{"d_model": 640, "head_dim": 64, "tie_embeddings": true, "parallel_block": false, "init_std_o": 0.00387, "init_std_down": 0.00193, "optimizer": "muon_variant", "schedule": "wsd", "batch_tokens": 131072}
MLP neurons of a small language model. Each row is named by its layer, matrix (up: input weights) and neuron, and shows model dimensions 432-495. Each number is 128 + 24 x the weight over its row's rms, rounded and kept within 0 to 255.
Before each neuron's rows, "fires on" lists the tokens most often at its 100 highest values on Wikipedia text that the model never trained on.

fires on: "S", "s"
L4.up817 [116 198 133 151 132 111 122 156 151  96 166  78 104  97 136 109 157 134 138  73 129 154 178 126 117 110 170 146  90 143 169 104 110 101 115 125 115 116  76 127 141 131 174 127  99 146 125 142 132 110  90 113 153  89 151 143 143 100 128 158 116 118 134 119]

fires on: "| ", "==", "record "
L4.up630 [105 135 165 109 144 147 100 128 161 136 111 161 136 103 142 109  93 143 115 133 110 165 142 121 173 107 124  77 129 110 180 118  93 116  80 120 125 137 165  83 141 108  90 140 144 115 121 112 121 131 153 144 168 156 158 102 104 151 138 156 107  85  95 160]

fires on: "–", "-", "un"
L4.up26 [118 143 135 133 104 122 113 158 134 133 132 117 107 114 135 100  96 140 132 144 120 139 104 125 131 133 177 120 167 160 118 109 128 131 123 138 135 143 126  82 121 100  94 126 106 143 140 167 119 107 135 113 112 132 168 136  87 143 125 108 113 160 177  94]

fires on: "of ", "from ", "-", "–", "and "
L4.up2109 [ 92 147 133 148 182 124 123 101 139 136 161 120  83 113  89 173 110 128 114 129 131 126 116 123  83 114 139 128 138 119 148 138 135 120  86 135 159 136 140  95 151 129 153 124 123 139 129 127 131 129 138 100 131 139 103 135  97 148 101 141 119 179 133 142]

fires on: ", ", "1", "of ", "9"
L4.up1570 [101 100 101 132 127 100 173 147  83 129 110  96 100 124 142 157 132 135 118  63 178  67 137 125 141 131 105 133 108 106 141  84  92 123 101 132 138 132 110 143 136 150 124 160 123 145  98 121 159 147 182  82 134  99 124 120 157 148 116 155 155 126 113 133]

fires on: "not ", "| ", "to ", "×", "–"
L4.up1414 [164 108 110 122 123 132 100 146 145 103 129 102 179 107 142 137 115 149 136 122 142 109 144 126 130 135 106 103 137 151 132  91 145 102 169  89 132 114 152  91  95 119 142 124 123 134 106 113 114 158 127 121 157 141 134 134 178 113 151 173 134 159 159 179]

fires on: "or ", "de ", "and ", "/", "no ", "| "
L4.up25 [148 117 118 104 122 131 130  94 149 132 165 117 142 128  79 134  81 140 116 122 120 146 148 167 135 109 110  92 116 108 135 155 108 113 122 115 117 142  90  92 131 142 118 128 161 125 134 146 130 107 194 133 116  91 113 154 119  77 112 115  96 144 163 141]

fires on: ": ", "×", "–", "× ", "-", "urus "
L4.up1309 [120 140 136 142 119 116 128 148 138 113 138 125 160 113 111 145 106 103 126 138  78 118 149 135 134  78 121 126 162 126 132 141 114 111 141 137 166 116  78 112 110 116  95  95 106 157 113 124 182 170 112 127 160 137 131 137 118 123 106 133  95 167 149 134]

fires on: "| ", "v"
L4.up1518 [115 100  93 122  90 136 148  99 151 113 136 101 141 128 107 155 150 178  83  93 135 135 164 130 127 120 161 119 145 133 130 149 106 115 174 126 134 151 145 149 105  99 137 110 107 124 146 129 116  74 134  74 116 112 147 129 158 136  95 158 101 141 162 141]

fires on: ". ", "income ", "Highway ", "-", "; "
L4.up2437 [116 100 131 126 128 135 157  95 102 147 122 134 175 120 100 150  90 129 177 147 143 108 148 104  99 110  79 126 135  81 129 138 164 140 117 151 154 109 135 116 109 129 131 134  64 127  89 161 111 154  66 157 114  97 147 128 111 132 127 165 106 139 155 131]

fires on: ":", "–", "′"
L4.up1808 [ 76  96 154 150 151 168  88 120 133 148 154 124 114 111 119 135 125 110 136 119 107  67 100 110 111 132 142 137  99 135 159 112 103 102  73  89 109  72 125 155 136 134 125 139 135 118 115 125 145 136 155  93 183 112 116 168 118 141 151 137 148 120 124 125]

fires on: ".", "(", "\n\n", "==="
L4.up1783 [110 147 159 130 163 164 131 140 134 130  85  97 155 120 101 143 140 127 133 176 120 142 134 150  85 125  94 163 133 131 140 114 157 122 121 146  67 140 111 107 153  89 153 102 102 170 169 106 153 108 148 103 118 136 141 117 126 135 149 103 111 104 150 120]

fires on: "0", "-", "mid"
L4.up1957 [181 126 150 161 124 134  97 155 118  96 125 145 144 139 126 161 113 154  63 125 104 125 153 151 128 119 124 149 191 147 155 121 141 151 115 121 162 129 107 109  90 173 139 137  81  89 148 132 139 135 123 138 151 112  86 114 141 148 112 145 121 124 102 124]

fires on: "-", "i ", "; ", "mar"
L4.up1200 [123 142 130  79 125 134  93 120  99 105 130 135 149 153 137 207 108 126  70 157 110  97 153 117 145 166 142  83 133  98  69 167 116 118 126 136 124 108 126 127 130 153 129 128 118 136 160 113 157 124 134  95 115 135 118 103 158 145 115 137 161 134 148 138]

fires on: ", ", "–", "\n\n", ": ", "; ", "."
L4.up1258 [137 158 135 120 122 171 169 103 131 150 118 129  69 100  92 151 126 102  97 101 157 117  91 117  88 140 107 140 110 167 135 147 112 117 104 137 106 124 162 113 137 118  91 108 121 108 149 121 147 101 150 109 120 113 104 115 128 104 123 117  90 130 134 146]

fires on: "of ", "-", ". ", "–", "ic", "US "
L4.up1858 [106  84 145 149 129 142 111 146  98 126 170 184  93 148 162 104 120 117 110 131 151 106 150 138 154 120 130  93 115 117 132 162  83 139 125 158 143 109 129 149 126 129 136 159 180 159  93 113 113 102 147  96 137 159 139 175 202  84 131 122 106 115 134 112]

fires on: "in ", "by ", "th ", "median "
L4.up1851 [177 121 122 133 144 149  99  70 115 155 114  83 101 139 119 134 129 116 135 142 125  76 145 102 144 175 151 155  93 126 115 111 147 149  84 121 182 151 125 154 105 142  92 121  99 149 159 163 131 114 120 119 124 128 151 129 134 130 131 132 161 134 120 133]

fires on: ". ", ".", "–", "× "
L4.up97 [180 101 108 103 132 128  97 139 153 101  87  90 104 151 126 157 106 159 128 118 116 141 166 105  95 115 109 130 116 111 102 145 129 105 133 116 185 102 132  90  86 110 136  91 123 108 117 142  76 109 149 109 119 139 132 145 166  84 124 150 109 153 113 117]

fires on: "(", "\n\n", "b", "av", "\n", "Set "
L4.up1661 [124 147 138 134 132 100  97 153 133 112 127 102  93 135 148 127 148 154 122 103  92 160 122 132 120 130 128 103 126 138 121 131 159 159 119 133 142 112  85 139  92 142 137 150 104 144 149 143 145 132 137  96 119 101 118 111 130 123 136  96 128 125 141 146]

fires on: "; ", "after ", "at ", "| ", "At "
L4.up2099 [104 118 115 121 100 117 112 113 169 167 136 129 146  88 151 134 122 103 127 138  92  99 157 139 138 125  96 131 165 103 106 149 131 131 114 171 110 140 134 107 149 156 113 122 135 143 155 143 136 132 121 131 140 170 119  99 117 155 103 133 165 111 102 144]

fires on: "–", ", ", "6", "– ", "7"
L4.up556 [150 146  86 109 104  85 123 154  59 149 149 147 117 121 117 164 140 174 118 132 123 134 122 124 151 134 114 142 151 139  88 115 156 103 110 153 156 124 101 134 122 134 113 133 137 146 124 110 136 140 157 136 125 126 121  99 170  94  95 146 124 106 141 138]

fires on: "had ", "have ", "has ", "are ", "can "
L4.up1976 [161 124  74 104 121 145 115 117 123 161 145  91 144 169 124 156 117 158 198 124  88  47 137 108 120 161 146  89 157 159 137 137  96 131 105  98 119 140 105 150 134 133 153 157 134 136 105 152 119 129 102 116 111 136 136 135 145 117 135 101 124 140 153 121]

fires on: "\n", ", ", "\n\n"
L4.up1459 [113  78 131 107 105  73 118 101 124 124  98 107 138 147 122 145 174 150 146  92 156 165 145 145  85 193 114 107 181 130  82 149 129 140 121 120 157 144 101 166 148  83 145  96 144 173 166 120 148 137 142 114 131 137 103 143 115 151 103 189 144 159 110 130]

fires on: "(", "in ", "of ", ", "
L4.up2453 [126 165 101 167 155 119 150  88 108 155  95 126 123 154 136 130 137 111  71  96 142 120 134 120 129 138  92 151 101 185 133 127 117 147  95 138 138 131 130 118 148 167 161 109 139 142 150 124  79 181 135 131 111 141 101 118 119 130 150  83 107  92  83 133]

fires on: "and ", "or ", "then ", "and", "not "
L4.up1700 [148 102 184 103 152 113 158  95 122 118 160 146 201 137 138 143 106 134  96 100 150 119 116 131 101 163  76 127 151 134  91  96 148 111 125 130 152 107 121 131 103 104 109 135 133 116 131 125 150  98 177 126 112  91 137 149 103  70 148 148 167 135  91 114]

fires on: "\n", "|"
L4.up1342 [129 122 121 121 114 139  94 107 103 127 133  90 101 121 132 151 118 133 119 142 142 133 154  93 127 180 147 144 124 104  97  87  84 128 131 110 163 103 115 135 138 141 153 104 131 130 161 184 119 175 158 106  61 139 165 136 129 144 107 113 111 151 119 108]

fires on: "'", "-", "’", "ek"
L4.up884 [140 132 124 119 131 116 151 130 105  76 128 122 117 151 125 117 166 133 117 130 100 125 126 101 145 141 139 114 208 114  40 129 142 165 142 118  99  93 143 137 175 113 119 123 113 141 144 146 139 123 110 146 133 119 136 166 154 168 138 142 101 139 177 128]

fires on: ": ", "by ", "-", ")"
L4.up1947 [ 89 150 143 176 128  87 120 119 110 170 138  90 184 113 152  78 114 121 109 160 144 130 164 161 140 160 139 148 148 131  75 120 109 113 142 177 126 137 132 131 159 113 143 160 114 136  99 174 165  68 109  74  73 114  96 162 139 136 127 128 109 126 123 115]

fires on: "| "
L4.up864 [108 142 115 135 113 104 117  73 133 151 151 136 147 135  70 108 148 160 136 111 121 149 118 143 174 126 136 138 143 150 169 143 121 151 100  93  83 135  96 103 128 134 140 142  95 104 169 144 149 102 130 115 104 116 124 138 130 142 136 143 168 119 149 162]

fires on: "\n", "the ", "(", "of ", "with ", ") "
L4.up2164 [140 129 120  98  66  88 133 114 140 143  95 121 140 121 122 128 123 137 100 156 150 128 115 152 164 133 108 157 153 148 134 120 143 129 141 115  62 162  97 115 136 147 147 107  94 163 134 136 110 126 148 130  86 137 120  96 112 128 143 153 133 143 110 167]

fires on: "=", "===", "Gold", "=="
L4.up1977 [104  92 119 129 149 152 129 113 113 159 121 102 148 132 151 171 140 118 134 124 125 115 141 149 138 118 108 157 114 133 111  94 132 127 109 160 111 144 155 137 128 120  74 117 128 153 137 162 101  93  94 103 129 179 134 170 113  81 131 130 184 102  81 141]

fires on: "–", "and ", "out", ", ", "end"
L4.up2391 [138 171 137 101 138 100  58 145 135 100 150 120 112 142  92 100 131 124 135  89 143 163 135 126 131 117 144 154 158 108 149 129 129 162  93 144 107 131 123 125 134 108 132 120 101 131 136 115 153 143 118 118  95 110 142 169 159 160 154 146 157  91  87 125]

fires on: ", ", "and ", "how ", "Ad", "Dr"
L4.up236 [133  96 121  97 153 143 157 143 119 139  72 153 111 135 138 109 102 154 101 106  99  90 100 103 101 152  96 127 171 119 100  81 148 151 156 140 156 102 161 103 130 128 130 110 116 107 148 148 165 123 125 116 115 134 114  85 139 146 172  99 124 130 189 133]

fires on: "would ", "to ", "|", "could ", "will ", "p"
L4.up694 [140 170 160 133 160 132 102 158 127 151 168 101 130 127  56 143  98 155 151 153 141 148 104 104 116 115 154 156 117 113 124 106 109 150 135 129 154 109 144 138 137 153 179  87  97 151 167 117 124 138 152 139 150 117 119 119 156 135 101  98 145 128 116 160]

fires on: "\n", ".", "(", "4", "— "
L4.up898 [159 138 110 124 156  96 131 120 148  83 138  90 118 166 133 149  88 150 115  97 129 144 120  99  93 166 114 140 176 109 132 136 174 132 128  92 123 138 121 146 140 153 136 131 101 148 134 136 108 103 111 142  97 135 128 125 120 120 114 121 103 143 136 143]

fires on: "on ", "-", "Re", "On ", "re"
L4.up976 [131 128 131 103 159 130 155 111 141 110 150 127 131 124 118  65 127 129 151 127 122 118 120 151 140 111  93  96 118 160 156 108 158 111 155 136 163  88 150 138 132 112 143 108  79 102 125 126 157 129 113 152 106 149  94  96 123 115 116 112 115 152 154 115]

fires on: "and ", "ent", "/ ", "- "
L4.up1572 [169 108 122  95 122 145 111 174 138 167 143 130 117 140 145 120 157 151 128 138 113 106 141 155 125 139 150 127 145 109 120 149 132 119 100 141 145 141 105  82 129 142 117 145  93 113 104 142 115 132 169 149 116 121 133 129 157 131 143 102 127 118 148 135]

fires on: "-", "of ", "- ", "\n  ", "each ", "the "
L4.up1417 [136  97 152 107 132 136 119 142 120  89 184 148 104 146 125 132 115 124 106 142 117 131 113 141 123 159  97 110 116 116 111 112 108 170 121 116 124 105  93 100 108 109 158  98 118 181  88 162 118 122 143 137 123 134 158 118 118 129 124  90  96 113 153 110]

fires on: "and ", "re", "de", "under", "out"
L4.up1502 [114 139 115 100 125 123 133 121 134 122 143 141 118 134 113 151 149 142 110 127 144 136 154 149 127 118 112 123 106 194 142 135 123 117 137 115 100 126 147 140 106 120 135  94 155 135 110 168 144 158  82 109 131 198 135 185 151 142 136 160 121 109 150 106]

fires on: "–", "- ", "g ", "De", "up ", "\n"
L4.up2356 [ 86 103 109 148  90 124  78 124 141 140 126  96 118 153 145 129 121 193 103 138 137 133 146 105 128 136 125 140 124  93 137 142 105 130 138 122 124  98 156 124 115  99 188 166 140 147 135  98 135 101  90 112 111 154 103 172 121 107 141 138 105 121 140 125]

fires on: "-", ", ", "and ", "his "
L4.up2425 [122 100 131 148 144 132 130 143  59 145 138 156 119 134 120 112  94  96 118 133 142 143 103 123 177 104 182 137 159 117 132 116 132 103 109 147 113 146  91 160 135 118 115 120 119 151 130 137 150 133 130 168  84 138 147 151 155 102 135 131  79  92 133 105]

fires on: "| ", "|", "of ", "% ", "years ", "males"
L4.up932 [148 145 162 150 143 121 127 185 126 132 110  91 155 115 162 154 118 141 153 137 119 104 155 172 143  84 148  96 151 142 108 152 161 139  96 142 116 129  91 149 139 108 126 139 144 118  85 149 154 153 164 105  75  96 146 122 138  97 138 126 135 123 121 100]

fires on: "in ", "from ", "on ", "(", ", "
L4.up1781 [149 143 124 145 135 127 107 154 112 137 133 154 169 156 127 136  95 112 157 120 147 141 140 131  58 116  84 144 113 117 160 131 183 117 139  94 141 141 130 121  95 147 106 121 148 101 130  94 134 106 174 123 150 159 152 150 118 131 180 128 105 141 109 158]

fires on: "/", "as ", "og", "man", ".", "us"
L4.up1567 [133 115 111 122 152 142  93 158 112 177 113 189 130 148 125 193 107 134 140 153 150 138 126 123 157  82 179 125 127 152 118 156 146 140  95 108 119 129 102 119 142 111  99 148  86 137 131 168 131  87 146 114 124 133 111 120 137  92 112 130  87 103 132 114]

fires on: "| ", "; ", "−", "/", "- "
L4.up368 [127 128 122 138 111 101 156 117 102 177 154 165 146 129 142 146  95 124 112 113  76 169 126  86 152 162  77 130 127 126 140 128  94 157  98 129 128 107 106 138  92 126 152 102 121  95 157 127 151 141 116 144 100 139 140 137 132 151 121 146 150  78 144 152]

fires on: "\n", "- ", ")"
L4.up1879 [125  97 150 159 149 146  85 141 112 135 124 123 136 115 130 137 115  97 121 128 108 141 116 155 148 119 135  74 138  85  90 156 136 147 131 123 138 140 110  83 130 156 160 139  88 148 109  94 111 135 156 134  94 126 138 156 141 170 143 148  90  91 114 157]

fires on: "of ", "and ", "al"
L4.up2499 [123  98 136 124 160 140 136 132 124 146 140 146 127 153 109 124 168 123 104 133 148 117 159 105 146 110 156 119 128 127 134 134 142 140 114 117 124 182 142  85 149 136 123  82  98 148 108 181 132 155 131 121 115 100 103 119 131 102  96 134 116  89 116 105]

fires on: ": ", "and ", ", ", "\n\n", "N ", "-"
L4.up925 [104 133 132 102 140 117 112  96 115 168  83 118  95 136 152 125 106 163 130 116 141 140 148 105  80 142 131 159 100 101 144 111 143 135 124  91  92 153 143 144 165 130 115 139 159 141 153 151 146 110 130 119  93 101  46 108  93 113 151 125 151  84 137 126]

fires on: "on ", ", ", "by ", "-", "978", "ISBN "
L4.up1975 [ 92 112 105 137 163 150 135 150 135 133 135  77 102  81 143  96 147 169 152 169 129 133 150 130 137 128 182 127 126 120  84 143 130 118 167 120 155 178 107  82 155 159  86 110 156 125 128 184 121 148 120 104 136 101 180 137 122 123 149  95 139 116  79 100]

fires on: ", ", "in ", "of ", "County", "os", "countries"
L4.up1390 [129 120 100 145 151 105 134 118  84 117 155 143 151  99 120 141 133 130 161 108 125 171 104 126  98 103 140 125 169 174 147 137 141 114 132  92 116 152  65 141 138 135 114 114 125 151 128 101 171 115 169 128 102 141 100 128 145 102 119 138 163 106  56 108]

fires on: "\n", "\n\n"
L4.up314 [159 139 126  95 154 111 128 125 140 127 107 102 145 157 109 152 108 130 121  88 149 118 134 169 124 116 109 161 172 134 158 164 131 131 113 100 131  77 158 164 123  96 133 110 108 134 132 114 153  78  96  90 136 119 144 121 152 156 106 100 167 131 117 135]

fires on: "–", "-", "200"
L4.up2433 [ 94 120 134 158 106 113 137 131 103  83  86 126  97 116 116 116 143 165 147 119  86 123 189 168  92 195 127 115  83 126 130 146 103 102 150 109 122 125 163 122 125 114 117 139 102 114 114 143 137 145 153 177 125 166 161 136 132 115 136 112 148 130 167 157]

fires on: "| ", "; "
L4.up1733 [ 79 128 120  81 123 122  97 134 134 159 168 114 121 116 104 142 131 108 114 126 113 137 133 112 120 116 155 135 126 109 127  77 101 176 111 122  93 128 137 146 112 132 114  58 170  92 159 146 125 152 166 116 156 124 161 157 135 131 136 112 141 157 134 145]

fires on: "of ", "at ", "ar", "-", "| ", "'"
L4.up1940 [129 131 167 115 110 108 144 116 114 134 115 147 153 124 163 107 139 127 159 102 135 118 121 116 118 137 138 139 138 156 126 133 144 155 119 144 145 205 121 135 119 104 136 123  97  89 139 146 125 135  73 132 118 114 122 130 129 102 130 163 129 106 120 117]

fires on: "the ", "= ", "of ", "\"", "The "
L4.up1714 [121 100 151 101 157 106 126 113 121 109 163 122  88  88 123 158 166 130 114 119 158 133 162 110 126 106 174 121 148 146 142 139 150 164 159 111 119 123 140 127 106 149 117 109 145 114 129 117 138 121  97 116 138  71 122  98 142 141 131 120 140 153 187 123]

fires on: "as ", "As "
L4.up520 [105 137 109 134 129 126 155 123  97 143 173 108 103  89 156 154 135 173 107  78 155  92  88 149 124 163  99 132 161 113 123 106 102 150 168 123  97 138 197 118 141 133 142 119  87 177 114 126 151 145 171 117 186  97 122 121  94 139 146 115 142 141 142 150]

fires on: ", ", "\n", ")", "/", "Q", "}"
L4.up464 [138 154 130 122 128  66 135 129 121  96 133 112 103 114 140 171  98 118  98 110 108 145 130 102 110 139 101  84 154  94 140 123 169 110 105 122 143  94 176 142 135 173 102 110 149 141 143 135 105 140 145 129 123 153 113 182 126 123  62 156 144 133 109 139]

fires on: "and ", "to ", ", ", "& "
L4.up570 [152 118 103 130 118  98 156 116 108 123 129 154 182 122 139 169 136  81 167  68 129 151 194 140 100 130 102 146 113 133 171 142 119 150  74  92 169 137 128  96 163 122 138 146 126 165 129 137 116  93 126 135 136 115 119 143  93 108  88 143 153 122 151 153]

fires on: "of ", "in ", "the ", "around ", "and ", ", "
L4.up1946 [115 105 102 161  80 138 147 130 149 120 127 125 141 144 140  98  92 135 100 100 105 104 120 135  78 125 109 168 137 129  98 138 126 132 116 142 130 137  91 149 126 120 109 115 159 101 113 151 159  85 144 118 132 103 131 132 127 156 114 105 151 181 112 114]

fires on: "of ", "the ", "Z", "G", "al"
L4.up2097 [163 118 116 116 103  96 129 104 146 139 134 146 104 136 108 134 116 124 139  88 123 150 114 105 178 148 157 161 157 113 115 168 131 142  86 148 123 119 147 133 124 101 103 119  71 119 116 163 132 132 157 121 158 117 158 111 127 117 114 134 154 160 109 155]

fires on: "to ", "-", "re", "up", "t ", "would "
L4.up1761 [160 104 125  74 143  96 138 149 120 131 115 132 140 116 100 143 137 117 125 127 147 134 125 140 137  88 110 117 138 136 167 128 127 105 139 148 126 112 103 144 132 127 124 116 115 138 109  99 108 157 144 111 119  90 133 117 139 121 142 152 129 176 133 104]

fires on: "New ", "of ", "-", "with "
L4.up1363 [ 85 143  87 107 177 106  96 133 136 156 133 114 133 145 130  90 103 141 113 127 116 146 128 152 155  76 158 120 138 110 146 148 171  78 138 160 107  94 128 112 118 155 131 101 101 128  88 135 138 123 129 159 102 107 119 122  87 122 120 160 178 158 145 128]

fires on: "as ", "As ", "″", "us"
L4.up1201 [119  97 109 121 164 152 160 209 156 153 145 157 133 134 140 149 140 101 138 150 142 136 114 110  64 134 187 162 142 160 101 126 124 144 124 106  79 170 116 137 155 101 103 125 130 124  98 131 165 107 153 148 140 121  72 140  82 129 154 136 122 116 140 113]

fires on: "de", "Se", "'", "\"", "ite", "ide"
L4.up275 [111 127 111 100 139 110 134 107 163 138  82 126 121 121 121 160 113 141 118 171 115 150 150 139 137 151 151  80 122 109 160 162 135 119 134 129 123 134 165 105  81 166 160 116  96 144 134 150 153 135 110 158 111 139 103 175 113 120 152 143 170  63 118  85]

fires on: "\n", "not ", "w"
L4.up1906 [145 177  97 171 160 100 116  93 171 109 156 140 107 134 131 124 144 129 152 100 154 119 130 140 136 169 111 155 142 135 192  74 129 113 196  95 107 115 130 163 149 140 162 116 122 147 119 160 130 123 120 132 114 121 156  89 142 142 101 156 179 169 138  81]

fires on: "in ", "on ", "(", "the ", ": "
L4.up545 [188 122 101 104 129 113 124  98 121 108 133 134 140 148 127 138  89 167 136 164 144 114 120 154 149 160 123  61 124 152 126 117 142 114 121 139  92 137  81 133 132 136 135 151 159  94 139 116 107  92 130 111 133 145 109 140 109 132 106 129 154 129 136 159]

fires on: "and ", "of ", ", ", "for ", "0"
L4.up2039 [120 123 106 109 104 115 154  99 114 140  91 121 123 124 144  84 132 147 109 124  98 113 148 135 140 141 171 123 104 109 145 159 144 121 106  64  99 118  95 124 166 148 144 108 106  85  72 102 123 110 108 150 112 123 129 125 149 157 130 154  94 108  91 126]

fires on: "and ", "of ", "s", "& ", "South ", "- "
L4.up1564 [109 126 120  67 121 142  99 154 136 118 120 141 114  98 143 139 180 139 120  91 121 127 133 153 117 119 108 108  91 154 124  79 114 173 155  95 128 106 123  90 103 163  96 104 106 123 142 140 138 114 123 149  78 160 142 139  88 103 121 149 110 121 121 141]

fires on: "|", "such ", "\n", ")"
L4.up1519 [144 106 140 153  75  68 123 105 130 111 149 101 144 123 119 135 137 178  72 111 125 126 128 132 113 150  98 140 113 129 161 105 128 127 104  87 147 108 132 121  99 100 106 147 132 137 153  98 160 135 151 130 105 137 137 107 142 118 123 100  97  93 121 138]

fires on: "had ", "have ", "with ", "has "
L4.up896 [153 138 106 153 122 126 109 105 119 168 131 135 140  93 126 119  60 195 108 156 121 104 108 113 134 125 156 115 174 114 115 138 100 158 148 154 114 146 102 112 135 131 132  65 184 144  79 160 126  94 129 113 146 153 161 156  96  75 131 134 105  95 127 157]

fires on: "the ", ", ", "of ", "in ", "and ", "to "
L4.up645 [106 183 114 121 134 154  99 105 106 109 138 112 126  91 146 106 158 116 131 131 177 139 176  97  93  99 121 110 148 175 142 124 160 132 137 107 129 146 115 131 142 133 101  97 147 158 124 126 140 174 116 126  96 183 129 122  67  97  95 107 128 119 139 130]

fires on: "to ", "and ", ", ", "for ", "in ", "with "
L4.up2254 [147 137 110  92 134 154 197 127 135 146 118 146 176 175 166 113 123 139 148 159 129 131 164 167 132 135 118 147 141 116 128 177 127 151 111 126 142  88 144  79 186 149 113 166 123 147 143  88  88 107  88 151 128  91 170 109 123 119  90 126 158  93 109 137]

fires on: "-", "military "
L4.up1653 [ 85 101 135 145  86 129 116 112 135 127 145 131 118 116  98 125 143 167 118 154 182 108 169 134  81 106 116 124 108 113 105 161 148 112 101 138 173 123 133  85 110 113 135 123  93 162 181 131 144  65 101 113 110 140 151 110 137 136  89 130 144  95 113 129]

fires on: ", "
L4.up1758 [ 96 122 107  57 129 118 133  74 115 115 148 122 147  86 143 104 133 123 183 171  73 101  74 157 108 110 108 145 153 170 118  96 113 150  93 124 109 171  95 102 134 105 119 102 123 144 120 148 160 130 143 137  91 123 109 157  79 128 117 109 124 145  99 173]

fires on: "| ", "ap", "p", "u", "et", "am"
L4.up994 [145 113 128 141 121 157  90 141 124 155 175 197 163 131 159 112 131 123 180 158  67 131 146 127 146 112 119  98 100 178 119 122 162 137 100 117 127  95 156 120 114 116 113 136 115 170 101 153 138 149 151 105 153  96 150 160 125 142 135 190  94 110  89  96]

fires on: ". ", "as ", "but "
L4.up265 [158 111  90 171 126 114 144  76 127 127 113  95  89 127 134 124 119 160 144 127 131 122 142 134  65 121 126 166 131 135 181 145 108 108 146 120 138 140 127 111 149 138 126 131 116 122 115 150  90 124 122  73 102 134 138 146 136  93 140 144 153 111 121 163]

fires on: "that ", ". ", "| "
L4.up1034 [173  95  99 149 121 117 173 133 130 145 104 177 141 128 134 106 114 114 157 121  99 122 153 143 138 123 121 108 125 172 110 101 119 119  91 144 131 153 129 155 134  94 125 126 132 115  98 162 130 145 187 100 141 164 116 142 108 139 121 129 132  93 121 141]

fires on: "(", "born ", ", "
L4.up627 [135 137  99 129 110 131 118 129 120 139 131 134  95 119 158 122 128 115 126 118 130  77 115 156 162 116 139 171 115 146  81 138 142  68 156 121 129 152  80 110 123 143 139 148 118 155 169 100  92 134 112 130  97 136 149 149 137 138 177 131 210 125 141 133]

fires on: ", ", "c", "an"
L4.up1336 [110 133  99  76 111  96 121 113 137 130 156 140 119 152 147  92 109 115 122  98 117 128 155 114 159 146 123 146 169 103 128 128 146 194 101 137 110 130 102 147 143 105 144  89 155 127 113 157 145 159 126 152 119 171 136 124 128 152 150  78 117 117 144 157]

fires on: "| ", ": ", ",", "hold "
L4.up2416 [135 117 147 127 115 110 107 151 149 144 114 103 129 120 117 158 117 157 125 118 162 129 143 114 175 141 140 109 149 139 113 131 122 120 137  95 165 155 108 137 139 139 123  99 166 131 169 119 118 100 156 141 140 147 150 159  97 111  92 136 160 118 140  87]